MLP neurons of a small language model. Each row is named by its layer, matrix (down: output weights) and neuron, and shows model dimensions 432-495. Each number is 128 + 32 x the weight over its row's rms, rounded and kept within 0 to 255.
A block is one neuron, or neurons of one layer that tend to fire together. After each block is what it responds to, as a language model described it from the Wikipedia text at the highest values.

L4.down0 [146 113 160  94 157 155 138 103 105  80  89  98 128  84 157 116  86 104  85 106  74  89 138 146 103 122 152 100 138  46  94  75 125  78 109 149 101 182 126 139 122 186 179 158 139  95 119 114 114 132 139 148  90 118  69 108 207 126 114 145 155 167  78 137]
L4.down1571 [ 70 124  80 164 102 124 158 120 141  96 145 137  28 116  99 137 187 146 130 154 119 155 115 175 117 138 151 157 166 109 144 184 108  83 137 137 136 151 197  75 131 143 114 142 127 110 216  84 146  73 158 152 106  73 135  83 133 124  85 166 128 158 132 174]
L4.down1930 [ 84 150 107 125 126  99 150 125 214 124 111 102 190 137 124 113 129 176 122 128 158 150 105 142 123 154 115  69 109 129 107 105 162 148 140 121 135 120 148 113 194 116 183  74 121  94 100  93 113 153  78 109 195 143 110 117 147 107 124  98 137 144 145 128]
L4.down2402 [150  94 157  99 125  89 149 113 108  92 136  90 141  86 117 157 129 118 135  80  51 147 134  97 125 140 128 144  93 172 131 117  64 160 129 184  91 106 106 103  95 156 127 145  62 189 114 125 127 141 113 154 130 130 109 121 145  99 160 166 189 103  66 126]
"as well" completion. Mostly "well" right after "as", in both "as well as" and a sentence-final "as well"; more weakly, the second piece of other set phrases or split words, such as as such, most recently, self-sufficient.

L4.down1170 [138 111  79  77 137 153 174 118  84 132  95 158 129  74 138 170 116 140 134 102 128  82 144 130 141  98 115 169 146 204 144 120  82 173  99 116 145 104 161 151 159 210 128 156  81 124 125 113  93 147  99  93 151 103 153 101 175 131  86 129 138 179 138 183]
L4.down1707 [213  78 174 149 144  59  34 104  85  97 208  67 126 135 144 129 137  93 127  84 174  86 159 155 172 169 148 181 123 125  92  87 119 100 132 178 116 127 175 128 107 137 123 180 139 142 178  88 158 131 125 156 160  75 156 139 125 105 158 128 155 159 145 136]
L4.down2758 [121 125  93 121 139 172 137 119  98 149 114 171 137  59 132 169 119 170 148 127 125 127 157 129 105 138 200 114 120 165 122 162  78 104  73 205 117 116 122 130 108 151 144 128  94 141 165 124 158 111 151 151  94 156 106 123 134 124 150 116 129 106 148 167]
L4.down3011 [113 104 189 146 116  49 167 161 136  90 140 133 126 146 115  93 152 142 132  72 111 194 153 152 145 139 135 136 121 101  96 195  67 222 119 110  73  38 133 144 187  93  76 135 106 156 142 138 183 112 171 117  80 112 137 130 140 167 142 168 113 131 186  95]
Word-initial letter fragments. The first one-letter piece of a rare word or surname split into subwords, especially S/s, such as S·iskel, s·auropods, m·orgue.

L3.down571 [108 142 133 148 132  67 146  91 166 128 138 139 172 149 113 133 116 165 109  70 113 139 153 150 125  98 165 157  81 130 136 162  99 110 129 155 193 123 117 141 122 124 140 101 107 106  59 126 186 159 170  82 189 135 196 122 157 120 143 103  77 108  97  74]
L3.down624 [183 153  67 108 137  91 176 127 184 130  96 125 119 127  80 183 129 130 148  97  88 109 146 178 178 134 171 121 104 118  85 169 154 116 142 142 126 117 131 121 155 160 106 144 100  83  75 145 140 163 190 114 110  91 123 105 168 193 101  75 128 107 153 108]
L3.down726 [141 150 224 108 122 181 151 141 164 137  95 104  72 148 171  95 178 129  52  96 136 122 157 145 122 117 109 147 166 163 167 118 161 179 101 123 137  95 170 165  86  82 144 151 135 117 121 130 122 159 102 144 121 148 112  91 132 163 111 138 128 152 109 112]
L3.down1290 [124 148 101 125 133  84  95 195 149 142 163  74 152  73 128 130 134 147 142 117 172 119 149 148 100 150 129 108  98 183 128 116 120 136 166 140  90  75 147 243  92 116 115 176  57 150 137 135 130 144  60 152 107  83 139 134  95 171 144 121 104 134 165 127]
L3.down1633 [166 132 132 107 133 128  84 139 181  99 126 116 162 147  82 131 117 149  84 104 149 185 115 192  76 141 127 108  80  97 113 153 110 113 150 204  78  70 142 208  46 138 196 132 149 115 165 112  85  77 144  91 162 141 137 133 161 160 157  77  47 151 135 103]
L3.down2045 [109 104 105 112 136 138 156 130 160 188 140 112 108  85 121 115  69 135 136  98 136 125 134 129 130 104 130 126 167 119 144  94 125 129 152 148 127  87  71 135 131 163 125  66 118 140 114 164 135 104 155 131  98 114 175 132  99 129 156  84  96 160  69 176]
L3.down2278 [115 137  92  91 155  76 145 111 101 107 118 119 131 103 111 188 151 200  96 128 120 170 128 143 116 101  66  83 141 152 101 175 111 123 162 139  89 120  85 144 180 153 134 144 113  95  86 133 143 176 188  67 194  71 145 105 144 161 199 127  65 133 113 114]
L3.down3062 [102 124 124 155  75 117  81 147 101 120 183 148 123 153 115  74 139 137 214  74 133 149  62 174  72 108 119 109 154 149  96 133 145  84 101 130  80  93 151 141 124 137 124 124 149 156 122 174 127  84 171 131 154 103 132  85  85 129 111 155 127  88 108  90]
Predicate adjectives after copula. Adjectives and participles completing a predicate after is/was/be, often the final piece of a split word, such as inev-itable, difficult, unst-able, in-active.

L4.down1123 [105 181 135 157 159  79 121 140  89 101 148  72  69 117 135 101 143 127 139 198 134  97  83  47 145 114 109 120  97 107 131 164 117 123  81 114 113 131 130 130 159 144 121 190  59 122 105 138 135 100  85 162 121  83 155 128 129  75 122 174 148 160  72 135]
L4.down1140 [122 156 143 141 101 141 103 124 150 132 112 115 120 131 176 101 171 110 156 128 144 104 170 166  92  70 108 147  66 114 119 115  71 102 186 112 141  90 152  85  93 107 185  98 122 102 149 142 125  73 116  92 113 155 115  79 167 112 126 146 125 102 125 173]
L4.down1243 [167 128  61 145  96 129 106 144 145 151  88 141 106 152 163 140 102 113 165 112 123 168 158 136 131 178 105  85 129 138 137  77 163  90 153  80 121 119 182 107 163 114 186 118  90 116  91  96 143 114 122 119 119 184 103  93 185  58 173 106 161 122  69 169]
L4.down2135 [147 156 133  93 144 133 109 156 142 153 141 152 167 122 156 111 164 131 147 117 127 120 114 142 141 106  84  80 103 129 120 133 162 166 117 175  98 164 109  28 113 187 140 149 181  91 101 136 129 134 154 143 160  97  96  97 142  89 128 137 135 141 156 127]
Structured stats list and table tokens. Tokens in formulaic Wikipedia data such as tables, infoboxes and stat lists, e.g. the dash starting a career-list line, "=" in "W = Wins", "|" separators, score digits.

L3.down102 [ 83 119 137 145 126 136 150 106 128 126  92 140 156 140 115 136 185 104 151 155 138 115 122 102 181 195 114 159  97 168 152 170 192 147 127 125 107 100  80 144 110  96 101 148 120 128 131  96 164 104 153 127 127 144  96 138 175 113 140  89 106 201 114 136]
L3.down110 [119 124  87 210  90  92 138 141  85 130  99  98 164 174 152 139 133  69 124 134 124 113 154 183 156  88 126 155 157  96 103 105 110  91 141 150 150 124 126 117  80 166 167 159 135 117 143  80 145 136  84 132 169 167 187 114 103  92 116 145  88  87 116 107]
L3.down527 [126 102 159 170 157 164 157 108 126 121 175 145 103  76 136 150 166 153 159 209  74  98  84 195 137  97 183 156 137  61 131 149 120 192 134 175 111 156 106 123 121  79 150 213 151 180 172 153  63 129 140 101 162 131 137 139  97 183 117 148 144 160 121 104]
L3.down1056 [134 118 146 132 104 146 112  79 143 167 131 124 132 129 156  46 137 129 201 158 115 131  85 206 179 164 204 141 165 147 112 147 147 171 122 118 113 141 115  54 103  55 136 111 108 112 129 205  89  80 109 169 155 147 156 131 154 157 106 116 111 119 138  90]
L3.down1326 [138 139  79 132 200 140 143 173 107 140 152  93 140 149 167 105 105  82 139 203 133 109 138 129 131 163 119 142 104 116  73 142 102 127 123 154  48 113 105 205 142 135 128 188 152 137 144 148 129  88 127 129 117 100 141 118 211 105 175 143 156 111  94 146]
L3.down2181 [138 120  93 116 172 123 190 103 134 182 138 118 185 165  95  94 117 119 104 188  89 131 138 124  82 117 171 158 170 163 158 118  76 143 146 147  80 180 102  86 132  95  91 148 111 162  91 157  53 101  97 144 140 133 176 143  88 128 134  69 155 118  85 138]
L3.down2339 [113  95 115 159 150  89 127 127 114 181 161 146 119 189 155 116 145  69 149 138 159 170 126 128 141 139 160 192 134 165 129 108 166 103  57 155 150 120 174 126 136 120 104  93  91 136 132 188 157 120 111 129  90 110 116 114 146 164 137 128 101 137  63 127]
L3.down2354 [132  99  72 172  75  88  94 115  91 126 149 118 142  98 152 100 106 168 142 185 142 183 129 104 138 119 184 100 102  92 177 105 140 126 197 150 116 122 115 168 152 155 131 129 111 122  78 194 181 131 162 141 146 147 159 110 118 121  93 119  74  83 168 134]
Clause-opening wh-words. Wh-words that start an embedded clause after a verb or preposition, such as what after learn, how after study of. Weaker on who, about, with and words that open a complement.

L5.down523 [ 88 164 135  63 190 147 130 128 151 134 102 128 139 168 206 100 122 190 147 136  92 121 152 132 132 159 138 140 161  99 141 120 111 175 193 101 193 136 160 117  67 114 142 120 139 116 140 107 117  93 112 131 166 146 106  45 108 162  99 129 156 145 156  92]
L5.down954 [ 77  97  73 135 152 117  51  86 139 156 199 106 141  88  81 123 129  92 109 111 131 154  75 134  92 149 129  63 136 106 123 113  99 101 155 124 132 133 152 119  38 123 120  99 120 140 113 107 109 185 150 108 101  61 145 167 141 119 145 160 144 217 122  91]
Crime and authorities. Function words and nouns in crime, arrest and accusation passages (accused Gomez of, arrested in, police interrogation), plus U.S. institution names and table digits.

L4.down150 [144 130  96  57 159 129 141 173 153  99 128 167 110 147 138 149 119 153 131 130  64 133  77 167 156  86 179  75 133 197 131 120 124  92 187 137 114 124 147  74  97 150 112 109 157 115 112 159 153  95 100 143 113 161 126 127 146  90  82 152 119 146 181 120]
L4.down652 [150 133 139 109 167 128 124  75 118 130  73  92 123 128 104 105 102 145 136 181 106 184 165 160 149 142  98 124  95 153  62 180 140 139 101 162 101 111 169 162  85  73 183  92  79 114  93 157 127 129 110  82 133 122 108 164 118 155 157 132 137 133 148  54]
L4.down1289 [136 116 117 169 125 174  82  88 129 136 106 108 118  91 111 119 105  88 122  93  80 149  94 161  93 122 145 110 114 158  87 122 171 126 104 146 103 189 129 106  83  79 130  73  89 103 102 141 159 148 102  85 139  92 130 116 145 148 174  87 131 191 138 108]
L4.down2789 [155 100 122  50 100 103 135 104 176 109 111 131  83 119 113 123 138 150  82 125 147 150 113 110  50 176 111 159  99 116 104 146 123 120 178 193 141  78 135 172  89 171 141 101 115 107 154 155 121  88 131 100  95 135 144 133  63 101 130 171 146 185 126 132]
Prenominal adjective endings. Adjectives and participles placed between a determiner and a noun, often the final piece of a split word: legend-ary, tal-ented, ens-uing, former, only.

L5.down646 [190 175 172 142  94  81 146 125 122 135  69 103  92  93 145 142 116  58  68 132 133  94 110 154 148  85 157 159 160 203 124 133 130  75 148 176 131 192 113 116 122 199 101 128  93 102 134  60 120 137 132 172  87  98 176 165 139 204 134 123 105 145 105 132]
L5.down899 [146 120 140 138  91 140 136 148 113 129 149 124 124  88 176 103 159 122 167 123 108 113  82 173 172 133 151 133 129 144 186  88 107 125 148 132 146 130  48 107  96 120  62 176 110 138 115 144  64 129 112  78 146 169 150 157 143 162 168 194 128 115 119 154]
Clause-opening relative words. Words that start a following clause, mostly relative or interrogative pronouns like which, that, what, often right after a comma or noun.

L3.down109 [133 119 144 100 129 154 107  96 122 109 110 121 120 111 130 154 158 132  97 117 107 127 143 177 145 136 146 115 110  90 158 190 121 129 101 155 143 153 146  89 136 160 114 143 142 100 164  86 109  66 168  95 122 122 180 159 125 126 173 109  98  79  87 109]
L3.down1028 [129  52 151 135  85 147  68 176 128 133 108 102 154 123  85 140 200 173 119 141 110 148  74 120 118 140 131  88 147 147 125  94 166 108 102 159 115 145 110 105 167 205 126 136 148 113  98  91 147  89 111  97 117 146 107 182 182 160 134  67  56 144 121 143]
L3.down1164 [111 122 109  98 159  91 122 107  24 135 111 143  75 128 131 115 104 148 137 171  93 134 177 169  87 129 116 111 144 106 119 139  77 163  89  87 128  81 152  92 150 122 133 187 133 125  60  49 134  73 140 112  78  95 163 116 137 113 116 151 125 102 176 148]
L3.down1402 [226 120 172 185 121 112 133 141 118  84 130 164 187 127 117 146 156 152 114 145 101 110  74 174  60  98 178  92 119 111 177  80 119 135 123 117 163  89 117  44 116  65  88 137 173 118 145 139 117 143 118 160 145 114 181 149 127 108 169 112  34 120 119 138]
L3.down1670 [172  87 115 160  93 138  98 166 170 105 146  87 134 174 118 223  70 201 122 124 115 180 111 139 171 146 188 124 140 118 105 109  88  75 121 154 118 102  73 155  76 111  91  62 106  88  81 173 174 171 127  94  93 130 133 152 130 135 101 109 106 210 164 158]
L3.down1806 [130  79  69  99 155 138 105  93 110 146 121  97 155 152  75 117 139  71  87 145 102 138 109 183  47 111 128 163 159 142 128 109 124 163 148 142 156 129 102 134  90 179 127  90 161 155 112 134 136 111 176 124 160  85 136  84 126 127 102 155  70 122 147 101]
L3.down2350 [108 149  95 100  81  99 138 165 116 130  72 111 111  74 155 147  90 178 167 167  87 117 131 151  75 142 156 108 145 145 148 133 145 172 134 133 151 119 137 148 121 180 158  82 108 133  83 101  81 116 161 126 135 114 127 151 168 115 129 156 110  85 121 101]
L3.down2369 [124  85 125  77 129 134  82 137 123 157  94  96  81 115  84 150 206 132 150 158 174 164 136 124 143 178 125 120 146 128 129  88 115  68  55 151 146 147 146 164 116 138 116 111 142 164 136 159 135  82 113 102 141 149 144 117 157  60  74 227 128 107 148 195]
Paragraph and row endings. End-of-block tokens such as a final period plus blank line, table-row pipes, or list-line breaks, usually right before a == heading or new paragraph.

L5.down29 [ 84 120 147 133 150 131 170 206 125  98  89 130 147 118 123 132  57 125 150 171 111 104 167 112 165 126 129 146 118 153 152  91 145  99  74  87 154 134 163 136 162 137  99  87 135 152 126  91  90 139 123 135  53 100  68 155 153 151 162  77 160 156 122 139]
L5.down797 [ 76 112 125 125 111  99  80 168  98 190 146 118 177  96 130  99 103 154 121 144 137 116 163  65 173  89 106 141 168 142 146 169 157 155 162  91 125 123  96  67  90  90 169 107 156  83 115 125  96  88  89  79  89  97 126 147 121 175 133 117 118  97 153 106]
Clause and segment boundaries. Tokens that close a unit before a new one starts: sentence-final periods and paragraph breaks before headings, table-row pipes, and "well" in "as well as".

L5.down1448 [157  69  92 156  81 127  77 134 118 109 136 119  78  89 131 114 121 101 103 117  81 190 118 116 146 155 198 184  80 101 166 123 147 143 177  55 133 161 163 126 151 145 201 136 109 129 153  73 147 130 184 139  99  90 119  91 178 152 214 130 185 111 175 212]
L5.down2386 [ 92 118  93 158 157 152 122 160 166 141 115 170 131 126 134 121  97 128 191  94 120 103 137 112 110 137 107  58 136  39 137 131 142 111 129 102 185 115 144  87  91 168 166 131 118 162 146 101 139 104 171 115 139 127 182 166 158 145 115  90 155 110 182 115]
Table cell separators. Cell-delimiting pipes and spaces in wiki tables, strongest right after a date in sports schedules (October 7 |); also colons in infobox-style lists and scattered prose tokens.

L3.down1026 [128  80 150  90 157 138 109 199 113 141 122 139 126  93 131 151 121 111  80 114 122  72 178 117 116 116 125 108 120 126 149 193  78  75 133 118 162 178 193  99  64 143 146 155 125 120  90  59 140 133 147 121 110 113 183  43 118 145 111 119 126  70 114 189]
L3.down1727 [122 158 144 111 144 148 165  79 152 102 118  87 109  94  90 151  92 114 134 115 101 178  74  99 131 131 127 116  98 122 137 144 110  92  87 159 132  85 114 172  76  95 151 127 129 125 174 104 159 132 102 179 131 115 135 144 117 161  80 166 157 162 188 120]
L3.down1766 [163 142 154 117 130 154 149  80 128 105 155 143 117  80 121 121 105  41 152 149  96  96 103 175  83 145  99  95 165 127  95 136  67 142 119 149 128 154 153 190 130  76  67 171 119  95 139  73 146 133 146  79 111  89 102 138  75 152  91 153 105 144 101 155]
L3.down1948 [152  97  71 131 158 114 153 139 115 129 111  86 110  98 114 115 158 135 188 118 149 136 113 112 128  86 145 111 100  61 147  97 113 161 139 104  83 110 138 109 159 101  88 161 104 148 131 185 117 144 152 135 172 120 151 137 140 113 107 173 123 153 174 113]
L3.down2144 [162 194 172  60 123 143 127 146 162 149  71 147 160 104 111 107 128 170 111 133 130 136 116 106 189 130  96 104 175 160 140 118 155 123 128 114 152  81 101 177  71 106 151 141  83  72 157 116 112 164 123  91 136 140 174 185 134 166 101 115 101 168 138 170]
L3.down2149 [152 130 160  57 131 144 144 150  71 154 138 114 143 106 104  87  67 192 145  96 184 168 115 194 119 147 181 105 117 166 162 198  90 208 164 189  67  94 135 127 171  78 142  98  82 133 148 187  89 127 116 121 158 145 192 181 121 124 109 103 134 125  98 152]
L3.down2346 [153 154  66 102 122 111 186 124 113 114 112 123 117  57 189  99 116 105  91 139 119 165 111 164 138 159  72 156 172 115  88 141  81 154 148  99 119  94  78  69 155  88 172 109 105 112 158 124  90 104 125 143  94 113 156 161 179 154 187  77  71 160 220 169]
L3.down2964 [155 126 134 177  59 118 139 119 116 122 157 130 120 154 112 162  93  73 134 101 104 137 127 116 140 116 163 157 111 100 127 121 172 141  57 102  79 133 131 172 153 135 125  95 118 145 157  77 145  88  98 152 142 100 105 134 154 141 110 148 144 135 139 128]
Mid-word continuation tokens. Fires on the piece right after a word or number has begun, most strongly the digits after a thousands comma (3,277; 4,374; $40,469), also word-initial S/s pieces (Second Sailor, sinking, socket).

L3.down413 [112  94 118 121 147 163  76 156  43 134 111 173 123  98 145 142 180 113 131 122 124  88 131 138  87  91 146 148 145 102 144 179 119 140 132 128 140 113  99 188 117  89 163 121 114  92 181  93 123 136 154 102 119 110 133 129 136 135 146 167 160 157 121  38]
L3.down642 [121 130 115 127  67 143 122 146 141 123 105 137 106 104 232 135 125 134 120 104  85 147 137 118 124 161 127  79 112  87 102 124 102  94 145 141 159 117 145 141 154 104 124 104 148 105 124  99  82 139 195 159 153 126 145  71 121  78 124 118  16 181 160 133]
L3.down1606 [151 142 115 156 124  82 114 153 116 182 144 112 110 131  99 201 119  77 121 122 134 176 149 114 107  79 132 135 122 134 156  97 109 199 156 125 134 145  93 152 136 130 126 106  99  83 131 131 148 192 142 185 128 112 173 113 133 142 125 107 142 153 140 158]
L3.down1880 [110 123 128 117 106 161  93 143 137  82 146  68 146 116 171 198 172 113  88  99 129 154 109 167 185 105 131 144 113 126 112 196 214 114  86 161 106  88  88 105 145 144 113 145 139 116 101 123 146 115 153 161 153 105 118 171 207 175 212 102  70 135 141 150]
L3.down1967 [ 73 144 135  67 170 101  73 161 135 115 142  66 106 147 105 133 142 117  99 128 100 197 123 162  84  70 115 155 122 106  92 134 171 117 117 171 136 170  66 135 121  89 140 119 129 107 136 147  96 131  82 156 101 130 133 167 133  90 114 125 195 110 117  74]
L3.down2033 [171  83 119 153  94  70 132  96 121 110 136 101 139 104 177 124  83 172 162 121  94 146 140 149 106 103 154 119 137 143 128 125  99 192 150 119 190 113 114 126 122 140 164  51  74 141 110 203 167 133 150  91 198 116 138 146 183 140 105 134 140 109 142 155]
L3.down2434 [113 115 140 141  97 185 120 187 147 111 121 132 137 165 161 121 110 185 139 135 162  69 140 148 127 129 132  85 172 101  99 139  94 115 133  48 135 117 157  85  72 121 109 132  86 108 116  94 128 130 120 156 101 125 170 132 154 133 131  87 130 146 138 154]
L3.down2519 [ 71  67 137 178 160  86 160 129 129  75 155 115 159 125 153 139 120 166 136 124 132  84 159 155 125  81 186 125 123 130  95 110 151 153  91 162 108 178 174 113 107 147  86  86 112 121  94 110 149 174 203 124 153 152 135 136 174 158 112 149 153 173 145 171]
"as well" completion. Mainly the word well right after as, in "as well" and "as well as", plus such in "as such"; weaker on paragraph breaks after image captions and list dashes.

L5.down1468 [ 81 141 110  62  89  73 153 100 159 147  95 127 105 122 129  94 142 137 141 133 121 136 111 148 122 111  81 126 101 151 100  99 127 167 128 111 117 189 197 157 204  84 141 178 117 138 153 128 116 109 180 161 155 130 155 132 151 152 151  96 127 123 147 139]
L5.down1742 [139 146  89 137 148 135 151 106 132 107 111 148 143  63 135 118  49  98 151  72 133 131  97 174 152 143 144  92 133 156 102 145 128 158 102 159 154 122 157 177 212 155 150 129 127 137 171  93 136  93  87 142 140 134 133 166 106 119 153 110 104 176 160 160]
Capital S word-start. Fires on a capital S (sometimes R) that begins a proper name or word, mostly first names and place names, e.g. Sense, Sint, Sasha, Sérgio.

L3.down147 [178 152  97  66 120 107 147 106  99 132 108 160  43 159 162 156 112 142 123 146 188 157 102 128 156 162 129 124 123 160 134  85  98  77 175 123 153 139 137 119 103  61  98 132  48 131 133  80 130 138 140 102 111  99 160 182 111 164 116 125 167  98 135 184]
L3.down932 [153 164 113  98 150  82 193 128  90 119 165 191 155 194 154 173 140 168 109 113 144 151 119 136 109 103  94 112 120 101 122 156 177 119 112 136 136 124 133 125  62 157 117 109 104 140 141 117 144 140 142  97 102  66 190 116 115 166  95 125 142 125  92 177]
L3.down939 [ 96 151 147  64 126 103 134 100 154 119 101 191 118 129 105 121 189 124 101  76 108 236 126  84  73 167 103 168 152 167 132  99 163  60 129 112 118 111 107 153 175 104  96 143 144 146  44 116  76 114 142 120  93  91  85  64 108 144 106 132  92 105 129 141]
L3.down1722 [116 139 140  83 104  92 168 138 108 149 103 113  92 189 129 136 177 199 140 147 180 125  93  78 115 143  86 161 106 127 143  78 169 199 119 119  54 127  88 154 137 104 142 135 131 103 118  88 115 161  80 114 101 119 106 117 146 103 103 117 144  61 147 136]
L3.down1932 [158 177 163 126 143  64 105 160 110 127 115 123  99  98 187 144 131  86 115 109 135 144 154 107 102 175 143 186 137 173 121 129 144 166 171 117  66 156 113 149 182 105  87  66 153 154 100 115  63  92 114 145 127 112 146 191 135 109  67 163 113 135 148  76]
L3.down2002 [118  98 156 115 144 121 113 135  90 179 128  96  97 164 118 124 103 157 129 132 173 110  86 104 135 136  73 127 168 200 154 122 130 132 122 116  84  71 159 126  83 117 104 138 102 129 142 207 123 153 122 134 108 127 103 100 146 113 123 117 195  77 176 183]
L3.down2322 [160 110 175 146 146 116 116 125 151 147  69 107 156 126 195 125  82  73 160 117  72 111 103 139 104 156  93 115 149 122 137 106 149 112 227 113 212  98 211 167  93 137 123 123 180 151 144 151 132 146  82 141 131  72 154 136 139 112 105 115 130 121  98 172]
L3.down2357 [ 89 152 143 184 142  95  90 144 117  41 137 104 171 118 144 126 141  80 100 131 128  95 171  55 191 128 142  47 106 158  89  66 192  44 160  86 160 171 148 148 113  96 134 100  99 193 151  97  81 206 110 136 172 111 161 134 160 114 148  85 132 159 141 111]
Away-game "at" marker. Fires on "at" or "@" marking away games in sports schedule tables and "Stats at" links; also scattered word pieces in other contexts.

L3.down230 [150 163 180  92  70 147 144 158 163 128 134 108  57 135 131 153 146 208 114 145  74 105 116 137 150 132 168 119  99 140  96 156 139 139 128 149 113 131 182 139 117 135 150 122 111 115 134 108 116  97 119 125 144 120 184 148 140  72 128 145 182 130 159 129]
L3.down302 [ 90  64 133  69 103 140 123 106 121 127 176 110 164 148  87 123 101 120 136 159  52 146 145 176  65  93 141 100 157 135 133 173 100 131 112 152 156  91 112 117 148 102 129  84 130 148  96 156 127 166 172 152 181  95 151 138 102  70 113 110 181 175 157 108]
L3.down345 [129  50 100 127 100 134 151  92 111 140 121 121 111  92 106 121 124 137 179  97 160 122  94  99 154 149 129 171 147  81 140 163 122 144  87 133 104 153 116 101 202 167 125  77  69 140 167 129  57  91 122  89 120 188  63 115 154 136 145 146  82 123 193 127]
L3.down778 [151 155 120 169 143 112 105 132 152 140 138 115 107 141 126 176 147  84 154 123 105 149  83  80 109 126 126  55  65 130 193 170 224  91 152 155 160 122 136 155  98 109 127 127 170 106  79 185  96 140 165 208 239 103 153 107 162 130 151  99 159 176 130  86]
L3.down787 [178 107 156  99 188 143 118  48 115  75  96 158  91 126 142  91 121 175 140 158  99 131 102 110  87 131  95 105  91 103  89 113 131 101 109 125 143  63 136  87 145 121 103 140  93 105 131  79 131 149 145 130 120  54 156 176 106 182 122 155 101  96  78 160]
L3.down1025 [152 136 188 130 128 140  88 169 193 139 165 140  81  93 114 120 139 142 118 145 137 114 165 136 111 162 101 150 133  99  54 113 164  84  96 164 133  98 150 157 135 127 135 146 193 140 111 129 129  99 114 124 150 143 174 158  70 101  73 126 160 103 121 126]
L3.down2912 [162  93 145 176 156  97 117 130 135  89 140  62 143 151 136 153 122 122 150  91 113 118  70 143 101 167 176  90 163  67  54  89 133 119 166 116 224 173  96  89 101  92 115 165  67 148 203 151 176 149  85 183  95 112 169 130  77 158  97  76 106 224 147 151]
L3.down2946 [148 149 166 126 108 159 106 151  90 121 163 124 130 162  86 102 137  85  91 138 113 104 141 106 155 138 105 120 158 107  56 101 108 122 114  99 126  97 107 164 127 118 123 134 159 207 128 161 152  79 155 121 175 188 124 148 118 137  74 112 108 136  81 117]
US nationality tokens. Tokens naming the United States, such as American, States after United, and .S in U.S., with weaker hits on mid-word pieces like subd-iv-isions and inter-ven-e.

L4.down282 [ 78 146 143 119 149 161 162 139 136 145   4  86 131 110 148  86  86 155 106 164  44 116 174 119 147 110 133 106 153 106 135 137 138 177 158 140 150 125 125 169 155 138 142 144  78 166  27  63 112  93 176 100 112 122 120 106 174 126 159 111 112 142  91 135]
L4.down1120 [129 128 126 125 115 125 126 193 117 128 143 151 112 148 140 123 163 155  57 173 111 120  99 154 118  98 118 101  97 136 156 166 147 114 135 121 106 110 117  97 133  90 184  75 132 146 187 137 114  54 161  85  68  89 107 152 141 112 165 120 112 142  59 129]
L4.down1456 [151 171  95 128 146 140 125 160 143 155  47 115 148 155 112 122 133 119  86 141 132 130 123 160 146 129 131 139 174 142 136 121 121 182 123 141 195 136 134 152 176 154 175 135 119 151 137 149 155  61 101 158 140 129 158 111 196 167 157 141 148 139  84  94]
L4.down2024 [132 180  91 199 127 111 134 159 130  97 143 171 156 122 136 130 159 126 132  76 126 142 122 118 139 181 148 146 144 149 117 159  95 141 161 103 111  91 185 147 104 146 133 124 124  92 185 116 101  87 100 132 167 118  78  89 104 169 154 131  57 112 108  47]
Line/paragraph end tokens. Tokens ending a line or paragraph, such as final periods, closing parentheses or quotes, and table-row pipes, right before a newline and a new list item, heading or paragraph.

L4.down403 [161 108 172 135  98 100 138 184  62 143  99 109  80 131 155 108  65  84 137 166 119 119 139 137 148 126 169 147 141 193 155 104  95 106 102 151 126 170 153 167  99 163 164  85 165  82 115 111 108  96  91 117 117 102 112  46 124  76 145 156  88 146 144 123]
L4.down451 [108  98 152 104 122 147  77 145  82 133 134 122  58 122 102 113 122 152 118 173  85 136 100 133 117  66 157 155  92 138 140 131 111 144  98 153  64 131 159 103 112 126  83 119  79  78 135 172 137 152 128 149  87  85 127 158 129 192 147 147 116  74 178 158]
L4.down1754 [159  98 154 145 151  94  75 183 117 169 120  97  35 173 138 190 127 119 144  90  97 149 176 127  82 168 107 193 121 111  76 170  47  75 178 134 102 119 111 121 136 115 131  81  98 184 176 129  72 164 159  93 151  98 122 179 108 113  66 142 100 140 134  85]
L4.down2857 [103 169 113 132  88 121  90 145 125 109 118  65 109 152 122 118 114  20 192 149 166 139 114  99 117 126 206 171 140 152 105 151  50  67 141  81 112 118 122 115 154 136 137 107 194 126 117 155 140 174 102 146 123 128 128 101 139 179 136  87 119 150 142  91]
Predicate participles and adjectives. Past participles and predicate adjectives right after a copula or adverb, which usually take a following preposition, such as known (as), praised (for), recognized (by), popular (for).

L5.down1704 [133 114 152 183 119 149 100 118 160 130 108  93 169 101 116 159 168 127 145  94  86 108 152 134 106 125 170 147 116 171 159  75 104 134 138 127 140 112 149  38  80 103 126 134  65 120 143 125 143  79 129  65 154 118 127 159 148 187 132 135  65 129 135 122]
L5.down2432 [108 124 177 150 110 166  96  45  66 173 113 132 119  86 123  79 136 156 144 136 118 106 141 149 117 182  98 130 126  96 147 112 101 141 130 200  99 156 124  72 159  87 142 154 107  79  71 172 117  93 150 119 124 115 115 118 140 185 141 102  35 114 155 157]
Participle/adjective endings, table pipes. Final pieces of past participles and adjectives, often after an adverb or a split stem, such as endowed, (widely) distributed, unidentified, forbidden, market-oriented; also the pipe symbol that opens a row in Wikipedia tables.